From a checkpoint of a small transformer trained on Wikipedia.
Size: 24 layers, width 192, 6 heads of 32, MLP 768 GELU, 12M parameters.
Architecture: biases, tied embeddings.
Training: a variant of Muon for these matrices, 289M tokens, 8805 steps.
MLP neurons of a small language model. Each row is named by its layer, matrix (down: output weights) and neuron, and shows model dimensions 0-191. Each number is 128 + 32 x the weight over its row's rms, rounded and kept within 0 to 255. Numbers have three digits each.
A block is one neuron, or neurons of one layer that tend to fire together. Before each block is what it responds to, as a language model described it from the Wikipedia text at the highest values.

Responds to: Numbers in statistical prose. Digits, commas, "and" and pipes inside runs of figures, mainly census demographics (2.50, and; 12.3%) plus stats tables and ratings.
L10.down70:142121116167190175127152127126123191117117068112138162062163142151201117152025113105092160127131185131117149106140107173118135128194123124086138107117173122109160086122138193178175127139117104202167067114162130139099070105090107157075168159145125141158127121138173116136062094158108063130143098160119158131133118126068121140163158140154139102080129133105141055132181173093125099138137153176123178135110076089125128125118055144125114108153155102155131050142153140067123129171122107133151138150126131152144093138127130124134128155201140101070150099088065132155093112093107113146
L10.down161:133100103162140122127126151148111143119132134116093114144101099100143123142120145125138147091108167172119128158122101091187093129101138113096148149179130127073115101118102149102116143136198125143087115118164099164196085102131119137106096100184119087139111123171198220171101155103150156178117100103170157110070179146091106133098047121158121145156100143155098181139195172125160076105120150152090206219119063086125113138098178117120073143102141145128152088158121105125127142137180197138145115170094138112106080127119143054119114087103093067105107211159114107084122132118125147140
L10.down609:130131069153168129112171108066136144212110102185102105151134148119146062158127092135088126119133134097120160135207185110133177101166100199155150158122110200132089042097158142145106099111113113082100160104136143173089099096077227080138132088137134080095140170110136104068144148138133157054164147149152140132128131103146129103153149124056171129093130189162080130155110131143104128106184142087150151161121094145124137141136135180140070114134112147125149147133131113134119135093147188174105105112136125139101100124131139129096123112126165103137022076083094142152135121115122165153
L10.down660:105192115106094174111141108113124123117105143104142149160104121112104077126139168136080220158156101107124136080114130047183144199160133191116080159182090143125102113131124087108086153113160092121130143152126102070142167137156184109156129156098081118159181150122145113132130092096130207116136139100174098074099143104120179079188136099083101122175101172070151143080116138117120141136075164245150161086133095096113102166129151160147126166123131088197151150129132109149148139156132135100121118122177109153135138133122140138113102136107075072080086071114137123174112088155142111144

Responds to: Predictable boilerplate continuations. Word pieces or words that complete a stock phrase in formulaic text: census "household(er)", "Dif-fer-ential", table headers like "Seat change", "Year".
L9.down264:106159102192116198133092141155146143105149089123157103122157143116112120114099138138089110081114104128140117044152155086193086096093135127159100182131178136103151152177118140185120152198118169135144170118109142126133141133132102103140107148143096146099156174123167076115115192111139186104066106128133157087115139138131071146101139087088047111093087120182163134180118110065141103132168161161083112122125150088140108088194167143132133121125116157183130079053162156165141180146065180110129098061110116070142102152156175130155101123097135072111097158134154167109129154114159131089

Responds to: Word-start fragments in names. Opening pieces of split words, mostly surnames and proper names (Cle-all, Pet-al, Web-ster, A-rita, P-ö-rschke), plus the article "a" and capital "A".
L9.down463:183155124136129124211132148132078126120130083163159102085052154062117117136122154133153132104169138149104136187180182105149130140167131136105180141084162127127141097127161123175124079099064082142121152120060128145103155135175096132027128065107126113108089123155125123097120152168123134145082123184106149172110155155128145143114104134081137122123097121153131106149082146120115113149182143058175120190151138182112153137139155092124108071133144143154131122138177082112161127158180151053072107181093131127178080111123111086095145161114178149175091090093175117126070099090155137115

Responds to: Surname first fragments. Opening word-piece of a multi-token proper name, mostly a surname after a first name or initial, such as Br-idges, Re-id, Mur-phy.
L19.down55:101172099120128189096094204079159118111144122128088141101103069090138119140191107114126099160095173086111133088109129128173165093142133149092046194084084154090137191151130109127113124121113167175142162120151132098089116128211128167162128153087176087123170126113132085127126151092107190155111149158112108162167137158142137103157095077106144121174097073120146097154099187157167090075128090102142142170101137057108128099078115090120121165121158057113134160107111145139156140177146131143158145139044144120082111201123156134172103119127161121105178087154151174137146121111108154112
L19.down104:190072144111127101129125152163180089142090127123098123132149180101142059117166177125084085161111139126129154143115112156132142125119136162081125098060107072179093121156074162124173079124165184061138139217132117136131164090146111172171109094137150071120089159097132129162084111076161142095094112090143089168132149153121183087163123186138120114136099133072095151093129144098139117149135112116119116122158128107114131164099222127132142163131117089088154171173111137123134164169205155107105066103159128102124127125116194130092137128089159123204142102165105149127098104084062128159
L19.down141:150159142137151138155119155112174102096076110122210135148171100146073099189055146118098124129165064158169187134134101170152137129109137126101141114141167124129110160086176091162112143128136131108147102176145074084117132081138166148073086163151141125102135104160073106157140099142127106155134187100123148150149178089188067138139134160136120144091122151073117151185092109064110157162156108104116092141100145044117158139119177132162181139083175093106157101112102068060138164153068109075148092116094089116169118152085124186151160122132135118166066150106111093151143171120131131098
L19.down217:166101119135143183126193140151107086153107172116161152170084128157112114145084156126175082105189184100122148129145076171159105129098139106122174091081133067148128117150112166187139092089103139151142129154154098142099134159157101141144072139091114147116153118153189105075112100147110176087130139196161157119117152169157121077098147127148099128106143126070074134145111116065146121105144163134139147127105215099094121110119142133098133124086164132073119170156123132171109060106192175105126059153075145152062121160185067121077120120115146083142158127078147120072152189118095156110
L19.down222:159096114186116126116174168099124123113136139059109121199124155089108157119119135152103109154127125101152091062068139106105161129118135097099129091141158062165138134134165153127121169136063134115170117097157052142113085164153080176116112156147111102129129057136135115092083136102096183131104178124150142170116189191114119119158140173130168184106109133136119159178121141189113074136102171140179090157086135078094133114139185163135077104090183168094116130164146112127116121138148153165114091172124127132120117148184075139060158132124174090107176125098162192127082120053093102129
L19.down293:162135146192146145104138162148135110137193110163208146059068134055117139151090098077161099107136091120162082101141117157091156169120087081066119134092129098153151146132169151063083152131151101195159121155149090121090084207118123153093164089096115148146093146138166131147108121086124159133170167111135164122142131083078142130102102128106135164139175148136132152155122141159112168185164123101100138127099123140119165116109166084107135119187102179100153176147123158110185112173116183069097118096161171145152159136086106126072131124093109137116143125057141092128097059158120059127
L19.down420:098105098087087157166116135169204127135166136136083121146125157136125095156148146131111124171089131130114149152132100127130088147176090139046125106109132080132071158139100161108181130100126147088133112143129090120142141120166104151160106172166153133097079087176019145098127140149106147119073072194092159113128121154111098101112113123143155166090189110121155064129130087130144140090140151112124099121124099084144178173153098098121119107093158152102165203107080122138125091221154157113087117188148099139086127088160163132160161165079105188195119147077156100111172181143118158122
L19.down461:115158111132132129114171184108181130143118178168162148156139186143129126074118133069079079119120126073141083139155106126121153060114130167123085144138179106102136131100129133129152175167110130084133103146050140110132095082252128117150116132165102141151164188127161116122168105136135131158050147089101077133142155087116128120205127176120096126158122170192085113110157148058104068129158136178230141097168134077118107156157119128094112079124138131174095131115148117143117089092184086143167119127138099115106114173118154141110103088129100078114116158086167140125121132127097118128
L19.down524:142111103166131136178112203166213094067142118158145146078112103161137094102132176148123133148145115161130032107129158093133103113094144159081124046088127171158144124063132142145154085178188168102138141143109066113160206119142123132082132122113126159091162127106135102101151152121121115157164102154085141116107099149063136088116175115136133171079121128154090168124132107124100129109159096113096158129123075102094176134129096056191181094179125143159151162170112152140125131061136171161109136143145089146095096120129134124044108144107127114115158079158165127175135139086173097138
L19.down583:097096154070160103180055129111161114118071104155144126107148163164134133117129127174140140144067144140135162054133150170154087079120148143127114101167142093115147093071114184132090161114095128135153184149107186081139120114187181092150107129066112176092099104088147126115127146162163058098080096114112102110229115137120150114175138114196117104193155108105166140137102151123161097092206139152119072147108138097117174148065111146104134119107119155114132130172143061191143133110129127101145136155126132182101133125131103148136094126156103162175087163159123081099181107101097088142
L19.down596:151086125148092093068157115092200104126152148097120112071141166112164121153114124127085134119140121139093118105078168146110158094163193159200108086147151088133121081109159024162142110136159129158127125161090129192076145115133095157089128133148125126110126114111148106121125172131150155135113139107156153119141161166180096075147128086153130099134068152100107157128129147191122135125106090087106134103194111150068125191105060160124072101115089150152075122120110121100184115130125123157154148162178112118152104107097089079157090098154175194157086195117105200153153132196127151154
L19.down618:117097143120160146110129183117075127132092117147157104171136113093129160076155134123121171102112133124167061114106078164130135058108154114148169124130129102068120089098111136182144195128110168141162105136126123109166157131138154166066125065161143028069139132129172097160108173179114157083139127121126113122120106110099157124115085171134123122108110173124118149119160109106167142140157144093154118122088074155124060085113143183062171131114180121109122161113156151134183126057200163122127037122098096120136134139099094155115151152175184179206144102091118147173090130136124169100
L19.down663:095146108145142134087202112133145065178167152167095124191196123105138064153110071110140143138131121188118079127073156098117099082138090155194154106146132105103124165162098113159142175137151111104116143126108094152181111160140147097179179164119141100156139120152162143026207129138118105123125152165098113114163123141101162165109121081133100147120152101116138106064125142116106106122081123152082164126064100142062136134150089138137153165099130055133154103109151133142053089095147129110048138193108164169103110149187132118096155131160105108134129099129109174124125201136106134149
L19.down680:118191166162197079159162080149132085225097175126158100144072106177118126112153155132122098117097130137142131115145077116125108085060202073121096169141181123138197056097175113175138107157130153116053168128088110144133123129044097131123138130159149115123202103082142126163200097119147107149078137103128111157139102130147142119126140126145134083175075097135124130119088081123146108101111159090102103203121137155086133111121115134113188102136067102147150117127137135116159134103113101172135129188068159113174107154137150167135121154093164132101118123134162071184110121123130124114
L19.down683:144180130140116117088159152159122128128115089158139181135083096047102112201115120153111145118115116201147135225144168173105122119105068114119046114151100119116095131163093076117141113106139127129099120175131084116121110116161067133156151094145091128125094129102078141131119140152063149136135107162107132177151123139120153201039158128086154133115089142154130098132068115143119120118132112170168133119154193148137136160081088149128167106138150085206127145126139084094122132120115169173131105125090072151170062172123137088084174197109088177139113086154140104148124147172159165165
L19.down757:099115104120073127114147103129129071097156129164150118144121160100107141160178085116120098094155119082196083132154101128150151117120162125116134145196114042069167039132131146104129098096175167098093088131131131130146143178117168107119081159117196178091143104156101101118161118128189156073170105083177145162152118157134124153100096107133147123158109181115104103140056100140156117098136166085120097137104159143202103130143120192050146123130109144179128095128096136070113122123189116126161114127063091125128134145135130083185215131122106171213140136110140112115158150148114123137

Responds to: Passive auxiliary before participle. Forms of "be" (was, be, were, been) that are about to start a passive verb, as in "The building was designed", "a single to be released", "was found".
L19.down38:075149136136161148082148085105175062160141103122123084111077111141168145177161152196129111137125127131134091144172136114157113103113124191123099173084183119148088044050053159166099085157088143095119140111103126138146111117132105110124112129131127179146136234139157151192122184122132172117160091101125112150122092157132054116110134142153157096072163120089122108138179147114168106138123193144132140134096134122134117060116150120163112134123129172191116141070125102138148152136123088044110136110148167165106127093093193136150173143072090168135142141085118129109081142120141173113
L19.down82:098047165045134108095117148148133131065102129108160147144090132186066133115135098104095122148151163156115202139144079123132119142165156106147099148107092133145124191200067198070091156127113100137160128092128091163162084108082118152086075146155126110130088150109128104164060136232140129095123121159122139099166128130140091145065132106113145133137123109145159148120184158152066184126122153111085140123130087134148103127127187202141102138153172112088101107164166145144104091155097113175159085086131132150151126135143173138143153127195108139116099095133079108157160164099117089112
L19.down132:126112066092070114144134113166128107054124084057145088090131125080171190101137058156107138098102100136090108149118099065134127171158091133118157167119166122055080087109156137116154100080115123090136166150138187120070186182089146132136144133123112177121181121098122070144174147116143115179128102182079127123128170181104060137156111147103157157182150136115119178147155165145127168144098124114117149136185133099157130131184120171080123148095137161128131155136096077035119119162107099160123156160138109203130096125110164092109144156124148102108181100144171150129111148146168114145
L19.down147:094127082101116140188088144131125105119129134091130133118126083153142128162077143123116185166161099126145131101094098109176149124090122092112136125124132182192092172080147149115166147145168120038073089102133186080146067089135070116094130124131125161156159143107186178175164089124165161130158071152137086159154106161122098113108131154105103255117145133127118124098096118155100096101160159147153120149122123175163145168081123159129094163092154130114135153094136130091146148168116108185124096123183116151106105103174150078072119093141097075109100145087218102158094146142158140110
L19.down220:132123125130151095139116167107132173087122154105141122152144122140136137078185112139084074096132128216152142139112137135181108169086135108120166187151124125122164114164129100165139146136068108103190131169110092101098119116104221117191104202193199133128123187102100094156188092085115117115167099086126149113064090152148098136123124146156177124160086097108102165081153153113143140160108140028160081145133088074140118107081122158132146126095112165116161098088135103154114181192175101115086087119175131114153121137106068093130107124113165122142190135106101081143135115125111129102
L19.down256:080153156105171121119094134079134125091057110124119121125115082126114166100095168135057175138121154096139138158175112115163134153128103137108108122142132155118151117115136163118134142118102133152126128158157103146116108094156087089152107100197103130111179129082141126171154115135050070114180143123167180110144070114123121122147177179167081111165108111141126127127099128064129139121127064104112112085127091139151115097118113064159130073132096099171148129145138089111094125254146159049063114180212127129183100181123170134120153161159148205151111174154149112112107151168123152153
L19.down278:112169133105130127072133127085126121105123153174126113091095159177143120075145143134165152147130151146091175152115110132164077091162075174186172169125138152082110102162084163132150115204095079127106174148097143082096089150167127115120103149094150083135149081058134137175162161126112068085145184161083131128150078129117133133060143151140105138121130143119121140108131114208107177146137094161093079131092120109186108164179112147126123155115089155150126101167145140057140177138102175126096107084153153110163103178106182083132088094096143132131153187185147070065108108102100167150
L19.down303:096162110138121115102118069060154137162151122194158154132131141071095103155117167116193075086144118059146101072097079125066127081114116117116097178179108078082132171143122119117127154113132104177189057121132094152159056173159135136140146140156150136092169117169109131161169134140147133057153169133159092196149148085158085145104124121159074131194129109129131162115118142128165169140126121112136132119157081139156101142104146175162111114150118082153156150137101155135119177108141164121024138097135120170140131140137121119128089171136135092141075135056094149200087147161113120100
L19.down348:180190145142151061132127106114126094120155147105093149090144073209095136121134109074153111152151104123129187092125128143179116172087101099152147127107088091102080081163133129145126112105142105094150108089102150149132117034105133160114202128130063137108168160091146180111100178090148109128169130109163123130155069121149133123088158074123159168120089058085109092156166094170110150153164116150195204113159168113152130157185128151094122094160144104118161105132165088178081144112125109096141092172127153132100124168118152134124108114152165094129169107085089124119184203119086109148
L19.down428:141153152117125158147146120137126124116130182099117157179172148124085159185056157168162115097125134094142088155160095140084094088157138115118080117058124144179115084164130101132118126125149118169098114168139120116156127131202153132126111172152075110114200065095089110099141099174163149154044133154111196147133103129145103193156092087128116142172100101108131059096144150178165182138143112183128106077172071120103091108131140114091052091136146150157101149105147148042141118088171134108140183147139116122151115109095189087116131157144171137071155117108137120119148082134181127099
L19.down440:215153086148133179198101103165165102073113053110129097167167112125107138123133128188176195155173171142114129153110137097129091120129079133149071122134157119137149149143121102146152119131085141144158138142126107135168051116073079125067102085118119166175120094134099087095145168144100158124116105100162153147144147163172131170079108123118123125136154147145126107074146142194066145129111135116108124087178135115087089142146100159130067087085153160192091139159071145136104100080062116113164131198111144156088116123141086178088125106149148138117153161119151044133180107156146144141
L19.down451:173088065125115133157202146141105144093109137109180103101107072109091201134146128124152092058152137151122143152139113190112139131125075094154161162106136139167093164100150168122090154130155109066080137129104162090098132126090109076116099143146150141140123103083136127109141077110156120164184161150161166131034126179122102083116147135142146121133099160067133114163160168204129080185156141183118112160120115118068152148141136176122142156122157117103134154049084158141181106139162051092163157144137129128137120164162134130061129159112106102078124085171093088138091119151157104173
L19.down489:135127112123157134106114255165124096169124103078090110131109099086077092129123123074173125119085124146151136115092125136120091172077112135133112104115108174129123114100151137119111151177158097111126142144141163144107095100167131181175107123099141167122141115130144117166101053126109184177121117159131168051149138206098079179130096162087122124133159125080111180119172167110167166200164127086148100135064125113105119099153139108117113121140183150146159065185102117132132146153137165108127054104159108144100067118095128107091137133087089179133189168107196128137157119162106143095
L19.down547:200126099112065129117150105104109102114172140079113074097121140172204185127164045216130119166081147139195099125099174100123169120055135131111182155117129130120116140127123124131112124061159073104118079099083088122074121198173140131150129078141161141147111127155178161158132183110149130139111126092103118139167179131146136136110118152083149115144126142091154128120141162081118119133099201144160122135120084140115111093146104144147158147127117141159148072106096145078129131151148120119111134096213135134088076108152159164163082097156119132083131128104146063183112119188118058120
L19.down570:149052168191103101105143154169165148146103142103056100112145128124141142082123101196135088155175088113142140160164164159115140141143051117153180147166140074196104195163091070188168129182158100111029096118162147136120129137158122094106156137159135095142142113130097093087144100115107120143151152122140160163183188166116092064161108093152139139129140089126158132125085100173124147087153161141210112116140137185121122133104085106121137112068088109144136129157136157119075100106163124142118159087110109115104101151123150098163075168134086104093131107113115120103062157088131169104
L19.down588:154119130108156163129126109108108152177156094182167128127158111183111103118118110175119135053131114124098131150117169051130140156180083092117088099118166099109147082169160108191070143128124131076159164107067169190091146110151167124089066158175076126168143154096155106134125118189135114156090117110144082145144154178071124165123183127125136127118088132165117124121124141138153170099064062196131101126102110119181089111111072164120081175121084108145103146108136102097141159083068099138078153148180095205140109140138131133137149111095135082161170199163128124111130169159122120122

Responds to: Field labels in data templates. Tokens naming fields in Wikipedia infoboxes, tables and census boilerplate, e.g. "Headquarters:", "Mean daily maximum", "spouse or partner present".
L19.down59:162106088159134134121170120123096151067159105101115126148080121180147114090121184149113092179065114090102138133067196099174079129098080152155122098091137168142139136140065114093137152144152100153173123161131126128155095146164160111078063150147134099151150137172146129118125123094106135162091127112157211153097161125129120194126067121064115172064163152121150154142127164158214135081116128166096192117152117134090142119073099109107158097120131087153059139146133118135151118125101148124149090098199066087129117122129174070146130116153165185122197161127117151140111147077093145106
L19.down65:148109126092126111061112127160088209098136141141095102145105145136089157089095143124176079086107117182077117160133151099074172104183138132096123114069075117173085117154089092115143159111117169147128184155134129134183076168088175069141085167104119119095156150094132183098093120193131153127141135121116125163187116175119151104138099123058125099125146131150106112144132123130084156180118128138139068146103146174202105120143157122136075115082153158125132082135138101129136107188109125155114093108129152169189026132175182191172134111148177111123153084112122113156155152126109101101
L19.down108:139184053155151108118126180125124164093106121158137134130121162071164113066126121116105101127106099156121162153130073140109162139219086189114179128176152064110110125128088087100136111108145129171127114101095082075102191117143135153165142154132153116126104057132089137212111154124104135119169101108118162125108101128079134099152161130136106095105103186147064133146157132056092137106109120152081112146112149130130116145125122160114153178162122179124092128071127135109084133197168139082096083120141122163079159134163185176115088208133135112144169174119125136111117181170064175104
L19.down252:117167119110198144170116051152065153117093090170162128158041107084147154123098129106108157105144171154124137131119128153136172115137104121141107174114180126140136134134144096169081105168137115127149147049173123156107150112202143095202146071163092122083166137133093090138168119135112140152143120128126067135157108136137100128119081181165090153122109073116147088137160105095222107135066143109106171122128103138170186106066124086108117141164129093155149112101152103120093108157058140193157071131097171163122168118145111121135123072170179124153107125110178149143101106094076123134
L19.down306:170107128138143144095100108101125157142137165123102145132180145038192095113132136134047150112120136132144147109108128172112107136157140115144158111194132077116100097090141128106086148094159137213139140084126174172124122147147161086143098138127078147100171090162126129035143078120147142097103132165117167175192144128111105115134071160155126131078166105084146093157098124055119130142109085147141191090123155088109144116080115095144144116112142130186189210077142121115142143180108112117170146094139156152105148168203105122140054060151116104121117152128086121140134136168074166142
L19.down310:198101080141094092095130111113153166125112131079171138122153123175061157127139125179084085151125107167113146103096172096113084117129142106075156104148168133125095106163096144129126096164076100098132151094174138180142125037160103167125112127117083133095106136127120161061110123140169140134102133172104166193194146118133125128163139184086164127166121049137116091121135158142129091088143125135136137094098093141111130104117169236116118209100167153123162119093122120161113131168130063095107208114132128164083131138148156092135143098140166158047177133166112164138116120101144144087
L19.down322:100091111120079102163137174107083149159091135157137132179119151111100131127180169179144123142110090127154155118185129112092168143109142123068161081110124151129121178134141101151169165187157132121103050133135076144116139127130123109101090083130129138091093078100071130227132160078136162100122112106135153138169068166127172054085116118099129207145116164155156117122128161181139086126060121140173104065153111141195161143069162146134139072129145146169094136078134105142159155103147150119185155069073181174121142119116092141151115108091124112115117131106092112089150162180099107146
L19.down360:117115120128129129115124083098143122135195096113088067169169131113117159120179099148097137136115135149141195176104154171075136188166130107117098083194123076105083085108175133114147118147081151142073182167128178127194082137038099161160120092114136144102165071149144160104148148148195106152130107128144118080109132102126161152133162145100137138098155099151106176154095141137109088115076150126139136135119116130097136148120088192168134095106116078134143169093139103077172080195098117153094048093153148186142170152129100165068166088134084156130120088108154134175152115098163100123
L19.down418:104130125111165114123166098116130141105156176169135155090083174082109125098173125091174091124095124083127148118134101079189162111138173163166121106219079139106128141103131129130110110103115147127116079166155092173151134138064104123140116194110122157185146115122182106091117090178171125134091085089129102084088148117129200117152120122156083135152142142070079107072228134117148142079174097130069135155137173130142150137140164127097130118210127111098162089128185140095079099160139115160127142103150196147140061123145116138153132132148116152116114068169078083106143180123109099092
L19.down550:106148110062129116152142141090109061115116126065098159161143044152104147098121171088197133142050140155128141155180103130143097115081080127121136127161034142148099111099160184082144156125115155176109133109104129176124140122146136133097150073138149153131181143129105207179089150061113127154110140146122142084112129093101091135129104145119120103125158153126088114155195105088146160131111161089120102129123127142160100096104098211126149122132105139109100110043205112129164190185161159150108111112151181136100151144100140107151093150159164086179114117117115144189162160074115133140
L19.down603:089164170134166131170161124179164114149178152103088201118141130157146069128190141163051135161130119105128121157160168153127172149125113145108179143128141173162078126081061108098108106140115112112091050070124082149154167128154128152090118208097114165108149110113083155137099146121157127156157121117033153108102109103084087123100125157177127142094128123090109127131111150130181124127089079157167133108104145133088158133134090105175093149166159090096132073141105123101159099124119096147126149105058182181072135155171171082174128118069178136110110130084121122126107171112188142130
L19.down621:083104112123134144104199097157168135063133130122163133169109103112085100127141177095138118156096103148110077166151135064150100108090148177126118110178099130130052056142132121150145134152136061063111187152126089101127142082169134097110129118055119164174176124113114114116096061127151105083056143127146129194122161119113147167143161163122152142191129057156067186147135095129128153169188103116126184133107139095133117107145152121116186131068125100153100119143106115160157141144148113117122132136162123134177151167086136147121114196174110121135186146080155064182143114144098087136
L19.down639:092116140137055118123167123147075122149135158151118108130150101118163151176079086129154096142073122141146143123156132206080114075103107124092116084171109123054124120166151092136167136082112169093121150107117123141184162099084092106067125145171077110138194148134058138140144139176102161130140068138121148161129119154165146062181146106148164124115179124166166101177198131065120108125097144080139104136145103153108087152159130167136070084104138096092057119169100091118105134239167154133104146138133138117084096154143142149097114128143147151125101208119143113134115131179137119160
L19.down650:151123142127173167181117050131170088064163194106118087149145195103111173132112083054143188137101135140133163150106145142150138084158176143151173142155106144111140114153148182089129169174109102127124144141098083038170112145089144138125152169123072070113125048149147105142113129110168136173184139127080185102040133115155145123135099100147141157113165118115090138125171135057105137180133148092118121118115150142152169161146123100156146109122148156133123177101100090082121100138162125096097119112075079105151134081206063118156113133107121112169137120131124119159088143126103068132
L19.down692:161185113115118136130125132155118160139151193058141112127163083160169079150146122118080133122132125133100142143130157205124117043144104101123137137163063152078109113158138173170127110115121099096174117124197123115198159147155062146100087161167173048109130085207106111122133127096174093139110102143100130103064126149126117149102119121041150077146154100082094130149131120187173113137158152200197151165063162135115092113137121117069090173119141119129111112171105153171088144097167120130140135101106134135091140154077099090163113158126075135140116125119136161135140154116152081163
L19.down761:164162057175145020170120070063118120116144148162139152117143140165128157137086127113136082072166080122120156123139120172136125157172154125178119196216116122122121162108153088122156126150139089130128159136145147090102149114040146165168072067134115129114117143115164136161130136091132168144164172182124096147171100145087100085095124167072138119109131059088098130094135116141158090148154129195133148118086163147162095114085138080123137157161128156137107100089120153158100089127145130078135105148175123140154142139126074123114120068132106163117186178114104087056109127153149101171

Responds to: Coordinating and after names. The word "and" (sometimes "also" or "&") joining two proper names or noun phrases, as in "Hill Harper and", "Watson and Reid"; also fires weakly on mid-name word pieces in tables.
L10.down3:112119147146109157106136130091048130084159098110124154106158174114152180141127163107107154111157130165116161137112154100210118110143061090127140121165132125081093080061145074145092095141170119115141162098192110174147109149161140151115145122116085068102094127081081123179146151146139121180133095143182173131131075083075145173141150103168108196063094106079138130137124109107089154106114159153101146097107166208105174106087105175149099116120151121156177114102168166107096096136094184140168159109119094074095086115178123193125124102159161152136129099171135156173136128169080112125
L10.down113:162087142101123145140123149077113029136115118090102158150136103137138118175068149129082080181125142139122124156122115106128150090088084098143124054096173155122138136198172119102133110155133078148112084108106169121119135164113146160095122091114134116132177125128054091144163144186147133159108119181170169189118135142131145062138159128120131187156069167118103071162123143119146095103147167157155125095120136101117109111170110059166152161092117129151104130172178123113047179061149167115109143093144114090105065155133157154155147152174127100099171118090172096188132067170149158134
L10.down219:140154113135097142099131114139154145152107041122123096162209094153182115123199158117081163154151087167142105079123137097160091169075152103123129137103197152118058127155118173114103144135081120110077127136196137115100137145129111134090155132112123133129128106120148098126136123122130184108156210048093154135105111092078174197134144087111146108167093091144124123149160119146079142110133124122139157037140106076106096151097133154116104156142120148073070107097136104111130140128172115150151198162110147203092139086192142146192118145113119140191096143103126088180120157143084135109
L10.down373:124128155106151155147168124132207094136104178084118135170076064155146111110188145161161183124197145145135132148067116160162139132133118152106155129122092078162159122112127123125112106142113129109115122146132147149069219089149155166112087094127102103110098081122136175156165170133148092143125125064217087129069168101094134086116137135125093150070120130126128129121112124128123137090107144106111129192147120131142136177123128166085086137139137170158166161134161105133092141136137074078092041118160196089052186097067160125110135067119099073113148129141153121127088143133088180158

Responds to: Main verb after subject. Forms of be (was, is, were, are, became) right after a long subject noun phrase, especially in Wikipedia opening sentences like "X (born 1986) is" or "The 2000 tournament was held".
L10.down24:197111170096125092058174133120165116109161148110115082134153127112133104144137148076138144185159085145104087094153169199085169159119142184154167142100181128097161144084105087189150132145155116136101065147160130063087091116097159045103124083143146152116135176093093131122140146114099148185154134129155110135086077185104137139075072128126182086196145109095101106166121137161167155122128194128089128093093107152181177082124124123085100059140145120126121130142103089089100144108106183132118114159117098172095167146098174151116090138124151083172137118138164105135118090135160158150
L10.down119:098097191110111096146073114151094120166124178095122129141190095076108109161135120147155095175174151151083132168105172212088148095158120143143131185148094169099152114116109123092151162193143169108136089136136127090204102180078083114115114098127150115041146223103107184139146114091194093070165123100114090154118098118145139158160141090125161108168105109135069177097088171113122117066152159112108104145149169126134095138082133161178105113126187133145146101108209108118153122154132104126100115114143121111084114160078171103133152128091149095156149085099097118138129133106125113122
L10.down176:155094188116128136178094101120154115066202092188089075131136130091100148132063145163148130074152124200112185163110172141159126117060082129064183227145164145122099163084106076168179148110122128115134177091152153100103095131116123139170102112121148141166151113135124122109166102064191131130124115140055116144155136077154125115166163107185144123109119135107120114103139120156144157125186136151095193118118127110098129155050105141135160119094183075140165094110149119153092140089103082097158133186078132121107175119107107106131106135130181155124124156116102111130121157097133083101
L10.down657:110113173149112136207129134106091107091142135139086115166185130071143141126078167080124128101163109128172089105065112165160120112102140075143102099107125121118078145116082109144152126093090094142132126114053150124091090082141176171150141131088092171158192121153124167161167156153164160166107163056092147168091106056127129191187137081122086137195115168126111125103131147131150174100161147158121156114111109128113146127091090114133156092113036155162102112149144164148102065102179121135160104115075105099169144127113120140197195131150153162180126136075101125166106121131141151147